Weights of a small GPT-style language model, trained from scratch on English Wikipedia: 2 heads of 64 (1 for keys and values).
MLP neurons of a small language model. Each row is named by its layer, matrix (gate and up: input weights) and neuron, and shows model dimensions 96-223. Each number is 128 + 24 x the weight over its row's rms, rounded and kept within 0 to 255. A neuron's up and down rows have the sign that makes its largest values positive.
After each neuron's rows, "fires after" lists the tokens most often just before its 100 highest values on Wikipedia text that the model never trained on; "fires on" lists the tokens most often at its 100 highest values on Wikipedia text that the model never trained on.

L4.gate929 [106 167 148 101 160 122 115 139 112 134 123 152 125 114 130 107 140 115 125 149 115 110  99 129 138 148  80  99 128 129 142 150 151 162 139 103 120 176 130 126 106 150 134  94  64 119 137  95 152 106 116  85 123 115 153 151 138 119  99 120 156 130 114 146 136 113  80 140 132 124 123  94 106 107 153 101 112 123 153 104 116  99 141 122 152 118  78 138 158 142 124 109 150 122 161 123 127 150 117 146 126 158 147 125 203 122 114 138 110  30  66 107 158  91 136 124 155 151 138 126 120 108 127 111 135 123 109 100]
L4.up929 [107 158 126 125 165 115 163 156  89 163  75 140 172 137 165 129 126 119 114 126 133 108 142 119 128 131 132 101 117 124 132 157 145 147  83  92 150 125  94 119  95 165 115 135  89 128 111 110 147 123 128 128 115 133  90 132 110 155 130 120  97 137 134 120 136 123  82 120 136 132 141  90 123  96 139  62 142 145 112 129 156 141 159 149 143 144  98 147 122 108 137 134 143  86 139 121 138 114 132 162 132 127  91 117 171 111 139 159 130 109  93 139 126 113 139 145 152 104 155 124 123  81 111  97 102 145 130 127]
fires after: ".", "|", ".\""
fires on: "\n\n", "\n"

L7.gate826 [145 119 128 119 142 149 147 128 130 147 166 161 130 158 112 122 173 121 126 157 182 156 105 134 143 115 138 190 158 106 126 117 136 144 169 103 156 125 171 145 123 123 150 128 113 150 162 106 139 109 134  97 151 127 104 160 113 150 118 124 136 112 146 174 151 161 137 172 109  77 101  94 132 132 145 101 115 101  99 100 156  81 148 104 186 144 111 131 117 142 118 178  92 163  90 110 120 149 152 166 125 131 152 179 119 162  92 145 115 101 125 114 138 146 137 116 110 147 138 138 116 115 109 113 173 171  98 143]
L7.up826 [151 110 151 114 150 108 117 153  89 157  78 149 127 148 137 134 120 135  86 131 124 146  97 112 167 139  94 115 138 135 139 120 153 134 159 167 151 150  89 115 139 136  96 125 132 109 159 117 110 132 143 116 110 132  74 165 109  90 122 124 168 129 112 147 165 141 137 152 130 124 127  80 155 184 127  80 133 128 154  85  94 114 128 117 125  78 158  99 149 120 103 129  82 122 112 124  91 122 128 150 103 150 144 119 138 142 120 143 144 141 145  96 129 100 170 157 139 154 125 157 109 127 154 121 149 168 106 143]
fires after: ", ", "the ", "\n", "R", "B"
fires on: "M", "B", "New ", "- "

L4.gate120 [104 127 160 172 160 135 117  89 118 173 108 115 154  76 123 132 122 136 134  97 138 144 134 143  93 170  89 123 126 128 144 114 104 102 143 136 146 117 173 105  97 139 115 156 118 147 126 162 172 108 138 168 136 128  52 147 121 142 116 137 186 141 142 111 129 157 166 135 128 131  94 114 125  84  98 116 151 125 119  94 157 157  93  95 116 142 102 143 138 143 152 108 131 132 139 146 132  92  84 154 172 153 153 137 164 130 141 161 119 136 106 107 136 153 184 117 129 159 129 197 143 125 168 119 101 106 128 130]
L4.up120 [191 140 124 135 167 122 156 163 148 158 131 129 107 165 152 129 130 121 134 135 120 117 111  98 141 124 115 159 125 145 123 104 120 140 119 107 133 122 142 140 138 133 131 112 114 142  98 131 124 151 108 104 131 105 122 127 134 121 136 112 172 141 161  90 122 172 148 128 133 107 137 146 140 106 136 116 111  89 114 111 112 153 136 154 154  96 145 105 134 140 103 172 112 135 134 117 148 144 120 125 164 112 151 130 152 111 162 166 125 100 168 121 130 168 128 128 148 132  95  93 148 132 123 153 138 154 160 157]
fires after: "is ", "was ", ") ", "born ", ", "
fires on: "a ", "in ", "by ", "an ", "of ", "is "

L4.gate788 [167 146 121 133 145 143 112  82 129 127  87  67 117 110 107 119 118 143 123 119 168 112 166 105  95 149 104 120 128 106 123 125 173 167 112 101 151 108 107 146 101 101  60 116 143 106 111  70 144  83  92 142 109 140 128 137 157 126 127  92 154 143 141 117 123 128  87 111 141 121 163 111 123  70 152  91 121 135 110 154 122 127 141 153 140 113 161 135  92 128 108  95 141 152 126 129 107 101 101 127  98 120 113 106  81 151 135 113 127 112  94 133 164 134 141 104 131 147 154 101 138 118 156 103 132 149 127 136]
L4.up788 [123  90 121 148 122  95 138 142 129 172 130 155 177  98  98 124 121  77 124 166  92 140 145 132 140 123 158 171 116 108 129 105 102  97 155 136 160 107 153 137 172  97 171 177 120 121  82 168 109 101 115 103  99 151 120  99 147 146 118 100 158 140 159  86 105 176  92 130 173 142 113 123  94 116 113 113 123  97 112 104 106 129 135 110 122 105 116 120 134 137 123 128 169 117  90 109  87 102 132 166 106 157 130 154 131 155 118 168  81 115 132  74  87 148 143 130 136 129 112 116 146 115 173 141 142 136 151  88]
fires after: ".", "|"
fires on: "\n", "\n\n", ". "

L4.gate608 [148 102 133 100 131 148 167 144 155 111 118 127 171  85 158 115 150 106 181 144 141 140 163 100 151 152 157 122 138 119 112  96  95  96 135 123 118 121 136 130  91 162 123  88  86 116 138 155 149 135  96 178 140 135 122 121 181 176 135 139 117 134 125  88 151 153 122 153 132 115  89 132 155  86  94 118 130  93 127  80 155 163 140  95 115  69 140 102 134 106 163 104 168 125 150 137 132 129 116 129 131 142 124 113 148 122 129 114 125 119 109 132 124 152 159 137 120 146 131 136 149 147 133 137 101 108 181 130]
L4.up608 [101 108 146 154 120 158 184 112 104 152 162 114  99  75 124 180 129  94 124 127 151 146 158 146 136 112 114 142  97 123 141 157 140 106  97 162 139 174 111 157 144 138 134 141 126  81 111 128 136 116 157 152 121 131  88 116 123 131 144 109 108 131  90 129 103 148  98 108 132 100 117  97  92 117 104 159 139 107 147 115 147 157 109 160  81  97 130 104 110 100 120 173 114 146 111  87 134 145 104 144 128  71 159 126 156 120 158 108 144 101 158 140 125 147 146 128  99 111  99 101 108  85 104 126 137 117 104 133]
fires after: "is ", ") ", "the ", "was ", "), "
fires on: "a ", "is ", "an ", "first ", "\n\n", "est "

L4.gate83 [129 147 148 125 129 128 137  90 107 127 108 138 132 109 115 139  94 136 132 151 137 122 137  82 120 117 113 181 142 124  99 131 162 104  86  97 147 116 133 132 127 135 130 145 130 105 157 139 114  79 135 158 123 116  97 100 103  93  93 121 151  87 123 141 115 115  76 101 155 179 116 146 147  75 121 115 149 166 100 139 134 120 126 106 104 122 130  88 101 114 124  96 108 121 130 105 116 100 142 136  67 190 151 127 100 158 112 160 114 105 122 117 133 105 131 109  84 163 108 123 152 127 163 136 130 131 144 114]
L4.up83 [ 92 136 161 159 149 129 139 138 101 141 150 135 133 115  92 100 123 114 130 150 106 111 145  96  86 141 141 111 163 119 156 133 105 121 134  94 134 110 125 137  96 121 147 144 150 117 129 159 101 114  79 115 110 108  93 100  87 130  90 105 154 155 132 118 134 126  98 137 144 110 116 145 122  96 162  98 155 182 123 163 152 111 122  85 146 109 140  93 132 155 155  91 125 126 146  96 141 115 112 144  82 154 141 131 117 149 114 168 140 107 141 156 148 150 120 147 100 132 108  95 146 115 143 107 116 121 139 130]
fires after: ".", "|", ".\""
fires on: "\n\n", "\n", ". "

L4.gate248 [161  91 142 159 106 108 118 154 129 113 198 138 129 117 110 108 108 144 153 112 134  92 120 110 147 176  71 151 141 166 149 146 121 115 106 111 122 121 116 113  78 156 131 154  92 145 161  90 139 165 129 122 134 111 148 123 105 116 136 116 149 137  83 113 123 113 147 141 164  85 105 123 171  92 114 112 124 116 139  97 117 103 111 142 107 130 159  94 143 129 117 127 141 127 121 127 108 139 119 123 105 166 151 111 120 145 145 139  93 166 149 115 145 123 165 173  91 133 110 131 126 162 122 157 114 158 113 132]
L4.up248 [155 144 121 152 128 123 104 135  96 123 137 128 124 149 128 122 109 149 120 153 117 154 169 139 167 114  53 140 139 125 149 128 145 105 144 127 163 123 159 146 124 100  61 122 105 150 106 104 128 144 119 126  79 133 183 124 101 137 123 112 116 143  98 112 122 115 152 117 186 144 157 103 120 113 124  81 119 138 128 143 178 112  99 114 144  69 126 139 111  83 186 117 136 173 125 175 128 131 139 137 141 155 166 111 152 138  97 159  94 116 109 112 139 124 163 125 117 125 167 134 131 141 166 193 114 134 134 119]
fires after: "\n", "- ", ".", "four", "the ", "– "
fires on: "- ", "\n\n", "th ", "third ", ": ", "Location"

L4.gate869 [106 147 172 157 126 133 131 151 106 157 106 160 130 139 139 109  90 132 155 112 105  90 172 133 129 146  68 130 142 149 156 135 146 138  98 115 105 147 116 156 149 115 150 144 116 116 116 110 167 116 112 130 150 159 133 111 141 130  98 138 103 126 156  77 126 151 122 123 130 101 161 103 123  64 139 100 119  97 119 106 113 161  71 101 130 132 109 107 155 119 155 121 155 119 115 140 144 140 130 124  96 124 136 127 170 123  90  86  94 136  99 130 123 138 160 191 151 134  95 117 110  89 136 116  83 154 142 122]
L4.up869 [150 116 167 119 149  94 123 148  98 140 125 138 122  94 148 139 137 140  91 121 132 161  96  89 114 120 152 129 180 145 151 145 119 111 127 130 151 118 109 129  90  63  97 123  81 106 116 129 147  88 101 122 145 127 137 113  96 128  94 109 124 165 144 149 157 148  98 157 142  63 156 102 102 143 167  49 110  73 133 166 122 132 138 100 141 103  53 106 126 141 136 157 112  69 153 132 118 146 149 148 149 124 120 161  99  99  78 117 116 104 110 159  87 109 157 116 107 124 129 158  98 120 125 103  85 111 112 143]
fires after: "|"
fires on: "\n", ". ", "; ", "."

L4.gate549 [113 161 162 146 190 122 107 178 119 146  99 118 118 103 129  73 142 121 104 108  94 129 120  85 129 144 159 164 153 143 132 147  96 114 122  80 111 124 118 104 120 129 114 115 107  94 164 104 127 137 118 149 113 149 120 125 195 105 104  55 114 141 107 109 110 149  86 131 119 122 114 127 138 115 171  86 121 123 143 130 147 127 147 102 159 107 115  94 154 134 143 117 172 102 113  97 128 134 112 140 134 167 142 103 133 148 102 144 120 115  69 156 148 135 138 129 107 142 107 121 162  99 154  98 131 115 136 114]
L4.up549 [117 152 139 118 185 121  96 161 132 135 103 130 109 110 124  99 150 105 116 139 118 117 133  84 135 143 183 150 180 111 123 158 151 124  84  82 125 138 132 106 110 140  85 127 122  82 149 124 145 124 106 144 102 113 102 116 182  74 104  73 127 139 116  92 104 138  85 133 100  78 108 132 137 113 173  80 113 113 136 132 155 121 152 109 139 125 109 114 176 109 147 120 164 119 126 107 135 109 109 143 153 159 131 116 135 140  93 138 133 100  80 169 157 131 131 166  97 129 111 115 147  95 145 109 143 141 144 133]
fires after: ".", "|", "e", "er"
fires on: "\n\n", "\n", ". "

L7.gate597 [ 97  84 146 117 110 112 138 123 124 160 187 134 152 137 119 119 155 138 112 120  69  98 118 102 143 164 116  99 110 161 171 144 117 128 106 147 153 128 104 156 133 164 107 158 135 135 145 142 140 147 152 134 136 108 127 134 195 146 140 134 125 161 120  93 110 129 155 108 148 139 177 111 172 108 106  92  86 163 107 128 110 115 169 168 126  98 153 164  99 123 107 147 138 144 131 171 128 145 115 138 119 133 138 157 123 121 142 122 119 112  93 113 144 157 106 146 109 123 103 156  93  95 193 125 121 140  96 165]
L7.up597 [142  99 154 116 156 101  77 112 133 184 127 127 154 100 114 137 125 135 110  79 139 125  99 125 114 160 123 155 129 155 127 122 143 132 100 120 153 115 105 104 100 135 111 147 134 152 135 161 106 118 154 129  82 112 148 146 124 107  87 128 138 132 148 150 155 117 100 140 149 124 136 152 143 171 106 133 122 155 137 202 138 106 107 111 152  87 130 133 122 135 137 111 131 158 130 129  89 165 131 180 116 150 129 149 159 125  91 158 131 120 129  93 118 106 132 129  92 120 151 119 127 147 115 162 125 117 142 119]
fires after: "\n", "p", "Gr", "ec", "h", "B"
fires on: "- ", "t", "| ", "ot", "ip", "ers"

L4.gate181 [140 113 101 117 144 123 153 116 102 110 157 145 128  99 177 106 122 103 139 135  82 123 102 119 117 153  99 180 166 180 132 165 114 125 103  89 113 132  98  92 142 112  96 116 163 116 138 106 147 139 121 113  73 121 124  97 160  78 133 117 119 127 115 135 133 122 123 141 123 125 170 156 129 107  93 124 133 119 135  80 140 156 105 122 160  98 131 130 102 155 122  96 112 144 103 144 144 127 109 150 122 126 157 112 126 148 154 107 113 143 100  73 161 124 104 155 100 121  86 127 127  73 126 132 103 130  75 146]
L4.up181 [125 153 107  99 170  90 150 129  93 113 141 121 108  97 178 124  98 119 155 164  98 127 128 110 108 114  86 210 151 150 135 131 120 115 114 128 135 156 121 128 101 114  80  93 121 113 117 124 103  99 103 141 111 117  91 110 141  93 120 106 114 121 148 100 137 116  27 142 163 102 137 141 125  82 104 104 144 143 106 132 111 160 103 135 113  68 137 136  85 181 138  82  97 147 131  96 118 110 120 136 146 127 117  90 134 132 158 154 116 149  99  91 121 137 124 129 157 114 135 138 142 110 148 121  97 150  79 127]
fires after: "- ", ".", "==", "ial "
fires on: "\n\n", "Genus", "Website", "Location", "\n", "name"